Weights of a small transformer language model.
Architecture: LayerNorm before each block, no biases in attention or MLP, tied embeddings, normalized queries and keys.
Training: a variant of Adam for these matrices, 358M tokens, 10926 steps.
MLP neurons of a small language model. Each row is named by its layer, matrix (up: input weights) and neuron, and shows model dimensions 0-127. Each number is 500 + 50 x the weight over its row's rms, rounded and kept within 0 to 999. Numbers have three digits each.
A block is one neuron, or neurons of one layer that tend to fire together. After each block is what it responds to, as a language model described it from the Wikipedia text at the highest values.

L6.up451:502489512573553555485524550490481509537475472520556575479429565547512588476537380522481663509534424481566580479480506482475563500535399468429411667468421550397498499546537527427490506534432522457506456583482588462546506464559496485496482476403439481471586503522418526483494539451511438411462422437459441555545494540463537449496476471571450437454460466529505477483455449523487483396495
Responds to: Noun-ending word pieces

L6.up1166:404501522470504512405474507613579501572465519436491539465646500434483452506489475550502465464488498538542450510575542451523491488490482585466563473508556499540499469527459415508479560577472535415500507510525522538492450578499530427470590540527453546388559474503442485507474515551544531510443457428476500436559506452460552485511537422555400442452443514566415435463603515490473403616471
Responds to: Transport-context word starts

L2.up408:497499572620358605464524554538527494453490568463520518588427522543430564469470446543591394532531432538498642523481548487513493492519391541498535561458466510433464428502488546522468548476540469474482510546495398527534441555506419393492447550616427478486534479385435501561464429452479463515588421421457408541533459541498518460532491449482548430462536475579550513488488493492521469456461
L2.up507:501475560539473472392510511620515465519478583445507456554543504401537427526490455522503452457476488573499517562482567597483537533501508532495548499533546500514485407578458490498449483553605498480518536519413438565480488570497481470485506550560436525455464525453378483537471453568540574537465470464440538437527494489447493481478485439532551353486514524545486480485541483448443457571447
L2.up1028:470429551551484505492543528527588430510450523511446597504539523452515554445449439561482410499550428524557578515495571540500582605515414540390539537525511460554465424540438488483487513522589542442549536565461400485484504557538484450513486509548409545460549475415394509522457402582487488462578443424470519473542513495456484431507521502576502380458487452524495470430524469493526416536431
L2.up1095:488505493553456514432456559552537522436475425571545479428451590572458554531460508515606454484505410417420519526538628480487539537457491532393500541444546493557510447480535540574409554528520550517603520514524544519534520565447480465483470491521451508467380497453482464489472424528502488522537442480467439540570420555555501471558495538514576483437544509554581546547527477521534400528535
Responds to: Military organization names

L4.up25:564475404551455564486485520549471474478574416641579428565425601576535484486423545483487485563525519575545533573429515561388457538474557542408548461534545484471588483619510543513526449496532550570502458543534481532492504474486546501421437540519544488591385519479419481457511458535454566453488437428507458472519430509490399456497530501537515495550486413450520449401558544544549475494472
L4.up621:555595428562457528476575563475483468424469446577475544477501570550524584502462551608519511465491491516557523432458522501461529363475534500434539482487538537567481520576511572483572437498502355466514515496492561454511492526431492572479440505563547435428475485507446451482469496530507548578573487539467436476528407564518527470481408608577511553573522431549557486525539586574574508495500
L4.up1013:542570478526419562449455546474443447451573496501490498567419560563507389505443471518513590438439461539532512520459435447437498376539553551444521442542468504566484492482528642426450469488530602554455554535570410521467525512476483445471555539558480509477498610450472448440487490485508422466536482531560486422517459462491545455576526461576428523487497406558540499449524505397517542534481
L4.up1313:576554413602500534485497546503402490444599531597550463477518435555468500524462488564484503450513466486464522514441455489449412426496524467420497456512541519546462602545539490488501466471477534495494557523516435494530545513557486521506458539540490603515546520515499382447477503477541573493525442452606442555487464493508437439487540492547460511441453427522517494472524505445558522514467
Responds to: Name-fragment word pieces

L2.up301:503545480602526535464529504608492489492525519530525403531497485606520437491467526553542549497467470542493506625544530505516426460571491576405620469428518505417471603438483470471441423504501398480461530565535524483488486563510567619431422461556566577517467519410478489404527467434478533474498518425503478539533533526450507433489531463477523493538534496544455536514546512507504488488485
L2.up564:531554494521615502453468438474516417490454512561488464533443347499481592487473513529390506485468476626530525435490513521541454516471461566484502502492563495481460598555497473495539412540456456532444572530552438497545483598544419433515404530451594515511422468431509520437457457587491427459394618537419469355495529581515494490506480473504441485495517466476412516484461496446457489443480
L2.up806:504543598441579455450447495473525524507399497505571404535398458563506491498510475482560439494459531582516493468496608530509429419504484533457516551466497479526486655594538482509461470456492456472492505532540460495492472538464494517462564506589531494527424466465445420499456417482476432424435519458486529492521546457394507426460547541513559556477528484451431493454599511523453459493419
L2.up891:460433440513548477440571594511513468413543518575494425517499618514453513522510504551535498505590501455558538504514410530398446556471518453480535466536502505571490504510493459551495457424546561568436470529508514512460459443489400645443486509546568481469429629507442462479469454466525437510437500562487436533578488482481424420606530560539539538560520461488499459512429550557558584490550
Responds to: Agent suffixes; museum/music

L6.up1285:468477556525487488488487493446480527493504488593533441383424571603556472511506407569571384544427505547545515555479478402473445520541519466419538602378440536506496490537532468551475481460459465495481569530559594409543526542479518615462504527526562455549495521484471479450499505537501524434469518561561473426535435517472464463571523473488427484572534430494525473528513470583527487518527
Responds to: Letter v and -ers pieces

L4.up1:450477433462493478414513492597449493461523399566474479586485460517489483497476510483532495521416428506472616546567574470522457512521492570496461517508470534511489502472592412540473595377529489479459484525506523568498456533514513544442422510357434433503479567457453520607504505471564476456452564512555389508534474435495467467498553581554500469498523501576458494447515493531508505558557
L4.up655:521518476506461486388493497445553484458543366601499560466535494533500562510522504519498530514464421480543542511537597533491449499505499457437584460549567489572523401481571487548495560440501504581509479538472526455533519558543528572479515412500404441508431602472397430568437512516537418418558480481502438479597531455434451410553481552579485521386543430517487400524525531518512541570540
L4.up1001:523459434506523484443583535394561536470541425500487497559515495535481576501466474506544499518443454532564533498562483498531607448497515467489523535485574541588496492527502528483468607414530466588494480531472459535512554644557528449451460413549510468407442602446393461592449565523526505485473493489487498572544480493573459451531521459456448526505501517527469389506596460421609453512522
L4.up1400:514507467520513492419482521568547469480559495560478498499528434481554515458538559495610596470362503568508455543476501532468499464423483496450487484484507539524465529471494434457467552466498436517449478544448472468528513646560414512453496482550481461475448504448442504504441524522381463425346543480530534511545443482454447426539520498542521463517515529464466441499518503514514433598446
Responds to: Census "under" and -ers endings

L2.up33:535530408544554564522527549487429511516507490496597466506481532444539599507480550492507572612516487482554587564509487530529419511536414498399535555530502498487649540472605487399558547457554494446527484550486484472514573518499543524476501370422422462576442640436428593445566481431525495522446508403550504558532528537486542480448463472560433497452550454462460413387474511545485487504522
L2.up415:503546520463535516542625520483576495483440449540546390534452547435568533462442467449487542453534463469459498543484518460504513532537464409471451517497532526518539429619449547515523495490451468492468525493530508504438495558497442505437530500545467533555470514465497544566540496521501549538522647532526485550491503484482520515440464515465509563559502514485554375420505509622460519590456
L2.up932:580494542492537483427511521572543447382550453515415491531596458516496501457460541570453483565549498538497483431504502516506423477518487452429475552405441418506493511486553523516548425399519550529513646488559453543574550560493514510500476453546446518448410533475477550480548460563530445497453441477475486432497513544446558520432464481484427563405580443496545590524535553473495444434534
L2.up1483:564522525483486463536592548465631512508501480444527483519563486477558533502553546392370494474589496495455453515547538407378443490461498473450440501540397433459588432424586490431472482454500504511456537509486490491473516602512572549466576517455507481493486569557523528496534414436474525459453600501575446446525541534487563433540481535498462505477636457547474426472541500592486561495521
Responds to: Word-final suffix pieces

L2.up579:516568438457475503509492567515546549522445433564568491435504472508471492556526447452455470499453498580492525540536473438458450474498441477476437501497518506590427522464592466528499508480414503477556459519528511506484527510619470458540519491437529510491524520555390366487469554380444535490475533510525447551546493482441444422504549549623512510446491507435483478486533567432521536580429
L2.up1141:558598485453478496453621561554512483435640507501493573539616417436518497510518483482448477501532485518532551481444600479510369372561523528481485478480421493647450518584556461457507496549484499449514513512473537508501541566526477441493466488520443489497551525415541376554518467413514501500581526480528444510536489489431486476514526507575504519537525470520497499410468558563438603579460
L2.up1169:439496578514564565491453524599516474441546517580512493512493482542469484582533449451434449474519498479511544475542535487390449555445476524448524531529480477450443437415469418486552461467502494493551559528473499481496474523376391514509394556510521502469418474520498453560428537557533572466439547435553444552560452512523549460559599474605480471528565545557455503547487565484572485436481
L2.up1296:432591528502479496396598563586492450524571466518439463505509483470543510518543436542549496613531390524503488535533562426511457464627503430433452482496508543501579548565600494505477559486512487467516449523514415558550551562524524456399586469516514455481484501419453479490487559389566459562528574463574498558487380484455446431506537516530491497490592555517574475501516515454486449593500
Responds to: Table cells, accented name letters

L4.up630:501483558580489564483464550526409441568558467498474567538553545469502590504504399471490506518519393494437637476400565415529509465548430499399516590519491542532433496543537496521553583420482502415482511534476418514539485541525437430481477431543427446493458449437486508513408505481581474513468487471583419525516498518473545452465528473579383543455578434523452479548469506463490457452489
L4.up649:503491564494525517474503540547602441519557417517548588521465510516524576456463504506407513498528486502578483527445487528426482449429467492425571563424463533496387445449510498578550505500498498621522602540433538494585613517399432524396562473492538570483503493421489512592426471478576414438423531615516433542516519618561445440470400494475470528491630546507478560542488524529535504475467
L4.up1287:528590401470542483428531531479584435518481497470540485499509433523498516518518497600512444572487432496500520435578505366522475453501490449501541561486440477591499546522557529480418526521514483419566553516514377528560513513618573506454480476519464394400515482507443487517467483410503466456484461441465444510516487462514471473522599557608495487490509533445501524508623494462589434601533
L4.up1480:553518514486478616438536490508603453473494515452552529447491513509486536528501442554556481543429481506522527469594526476494539496442476468483592608479550524525432493465482600454503559537510527530556591543528458533560527532467496458454571457518438465552489501502486525497488501415503325446511420396503479477522410523572510433522515518502449556501548500496480509574604521524461453535502
Responds to: Institution head nouns

L4.up237:554595443552483457517543525372475502493477542510457577572564544492538535431531482511498549529464564553530528508517482442543362460548506505466440459573463541524477439483482525344504548445490558468520564513473442475506513531581508456483594463463515507531499501512491472450503581404496556464528583458479455444509513488402515473446466375527367516482474490485444338474535543558517511426428
L4.up596:591573390583581505499492532439497498485459479516505598594546485545537537564520591522584535518512497509514475478547423450483457491494546531373521573508433498601505503572517515382516568547507528491545563535437464495488499618543463518527423469510558506482411545438474463401451505456510533454468462420535489480523514541458483494449544544557561397425527447481541498557507441510473472500477
L4.up906:577487466487506597503586555570482561497488449568531476519448517557587550489502464519434537442564524481530491496495426514453493615461499497472536497525561527515408472527553581526487497426496492538494560533523524531461520563441529478449428567464504498501505507501511457522478480499472504462489489535425466539576472504459512470476578492443483434507612408550478516570517540544476438543489
L4.up1228:544555459596460416526494640480559409483440405590492523557508495425598585428480554430469538553519431516563501549458497537448494503519454553430513509466517520506484538501504534468508563392525596548494543541418489534486513553430477411461575493456509524492462537534413443490498528497499538471372479491482448445563473473517400461541442450511546442424521432591454539497500552469460548527479
Responds to: Mid-word vowel-ending fragments

L6.up701:580575488485496505455551579551588507446513493487489525509505479509411593538470479482504575428518507616524430495615544449575443413465497578465558557460427483517509485524471404547476565484471535500531518543543424488559519557527467477416468414538437461473528579483434490585378414474552466499495504337493473584507499492545500476553541494576465511487515561498553552551512488502583430526467
Responds to: Capital abbreviations, country codes

L6.up689:505529403444558471466519476524548493491512491539495600477560459434539495547411462502559474481463376511540442567539500480526433519419500558448476532489496531578475582427587560521457575439430575466509570521496399497516552604537405510531540462459540548478433471440486495470483461415483572471384508547551379497560442485567556458463585458589470483358465435508407451455495561517541434504551
Responds to: Proper-name completions

L2.up173:543567499558580467433470446464468525467560537503478535485520538516513513477525478457427443514472546522513521501515458463584430477527499503482456453430568524522558569585523543410565589496359470604515472539553575565500477650503523429513508493446447458476567593506508470454496555500522464511430602451601443595576485452486531449497479536502465484541449505463436443444541498444526496552499
L2.up629:524544465430562422493541499494506504440527452547426497467408484411425569527508477462452547526463454494588507499533521480539459432513539537421529492452488501592523486562515488509473512486392518605459522549555482488509537606463483416450496568488459485488500555500505467550479505465525371465419577488506368565539524476505467428445547480524512510494559374375487463444613510460486462528514
L2.up671:502510496572512472421500512420463480487482469485504509487552487546392459549419514532491488503470568428559457457534437524398533399439398538369535526420548413560460467439512582400565483476528457482503451518609519479523472600511516449445512523492497587392416466477406490582508464500590467483510567544519490448573487406550525456549471500531451449398501478557544426499559559390559495468493
L2.up980:534529570481463455470459518482555500449500524481439524493464553493489450444466495529534509488572435560596540515562527528543467529496519564443507476409542513534491529580502437521477461533471527534517593539552469501566566672431564426433616572479478535414506504499440483553486484514537504497456493506489448527512535487447498458544512418524511466514506472530476500410512540429448447585393
Responds to: Rail/transport compound starts

L4.up60:407557483508477430466459596507538467495505465497510523550373475496547512480524394451553554562519445605567445496504555394539464538424460533448493507483578588511428587459562516488454524435475539441479507540561443490537556604523530353463531482596479483438479483502471482499440516377492491520389512495534444474532506436497506445501523498558561505478459453521433502479604605454540484569483
L4.up660:477481537544492427494532503391512457523490393479446484493628466479508503428541439445544531461529482508496451548424493450469579478399637452469543498444543536561445510497507568395579545522473587543502518574413544477491577599499422406465517479402555566408511623477504452532408581508481428510470555603525408553535436515500518450462523559497528480403473412458493503412504538497552529509495
L4.up945:509489407435454476477520566562519444517469422617427499485470488442478493523488508477474628469486460600473523466505532384475443464465507558484413550411569529588449523447492569455508517449559506488477455541445515420530565603521441470472507508538505542342493498502507472498442497569469545459377576409486500432526503531491495472483529494471504512417445511564461446439476588520510517524543
L4.up1429:489471536506505388463449469541460500455478450483458496522481493480463453447518461498565506470535517587466521457549506471578577489539476508503614447429506452587507514486492424513512551499461498561554423550518471507476504593536536429512486552546452558451454565491460456543405549529495504553441591517534523541517540476494507484488483492504517491417451444480386473444613521441553494540479
Responds to: Roads, routes and waterways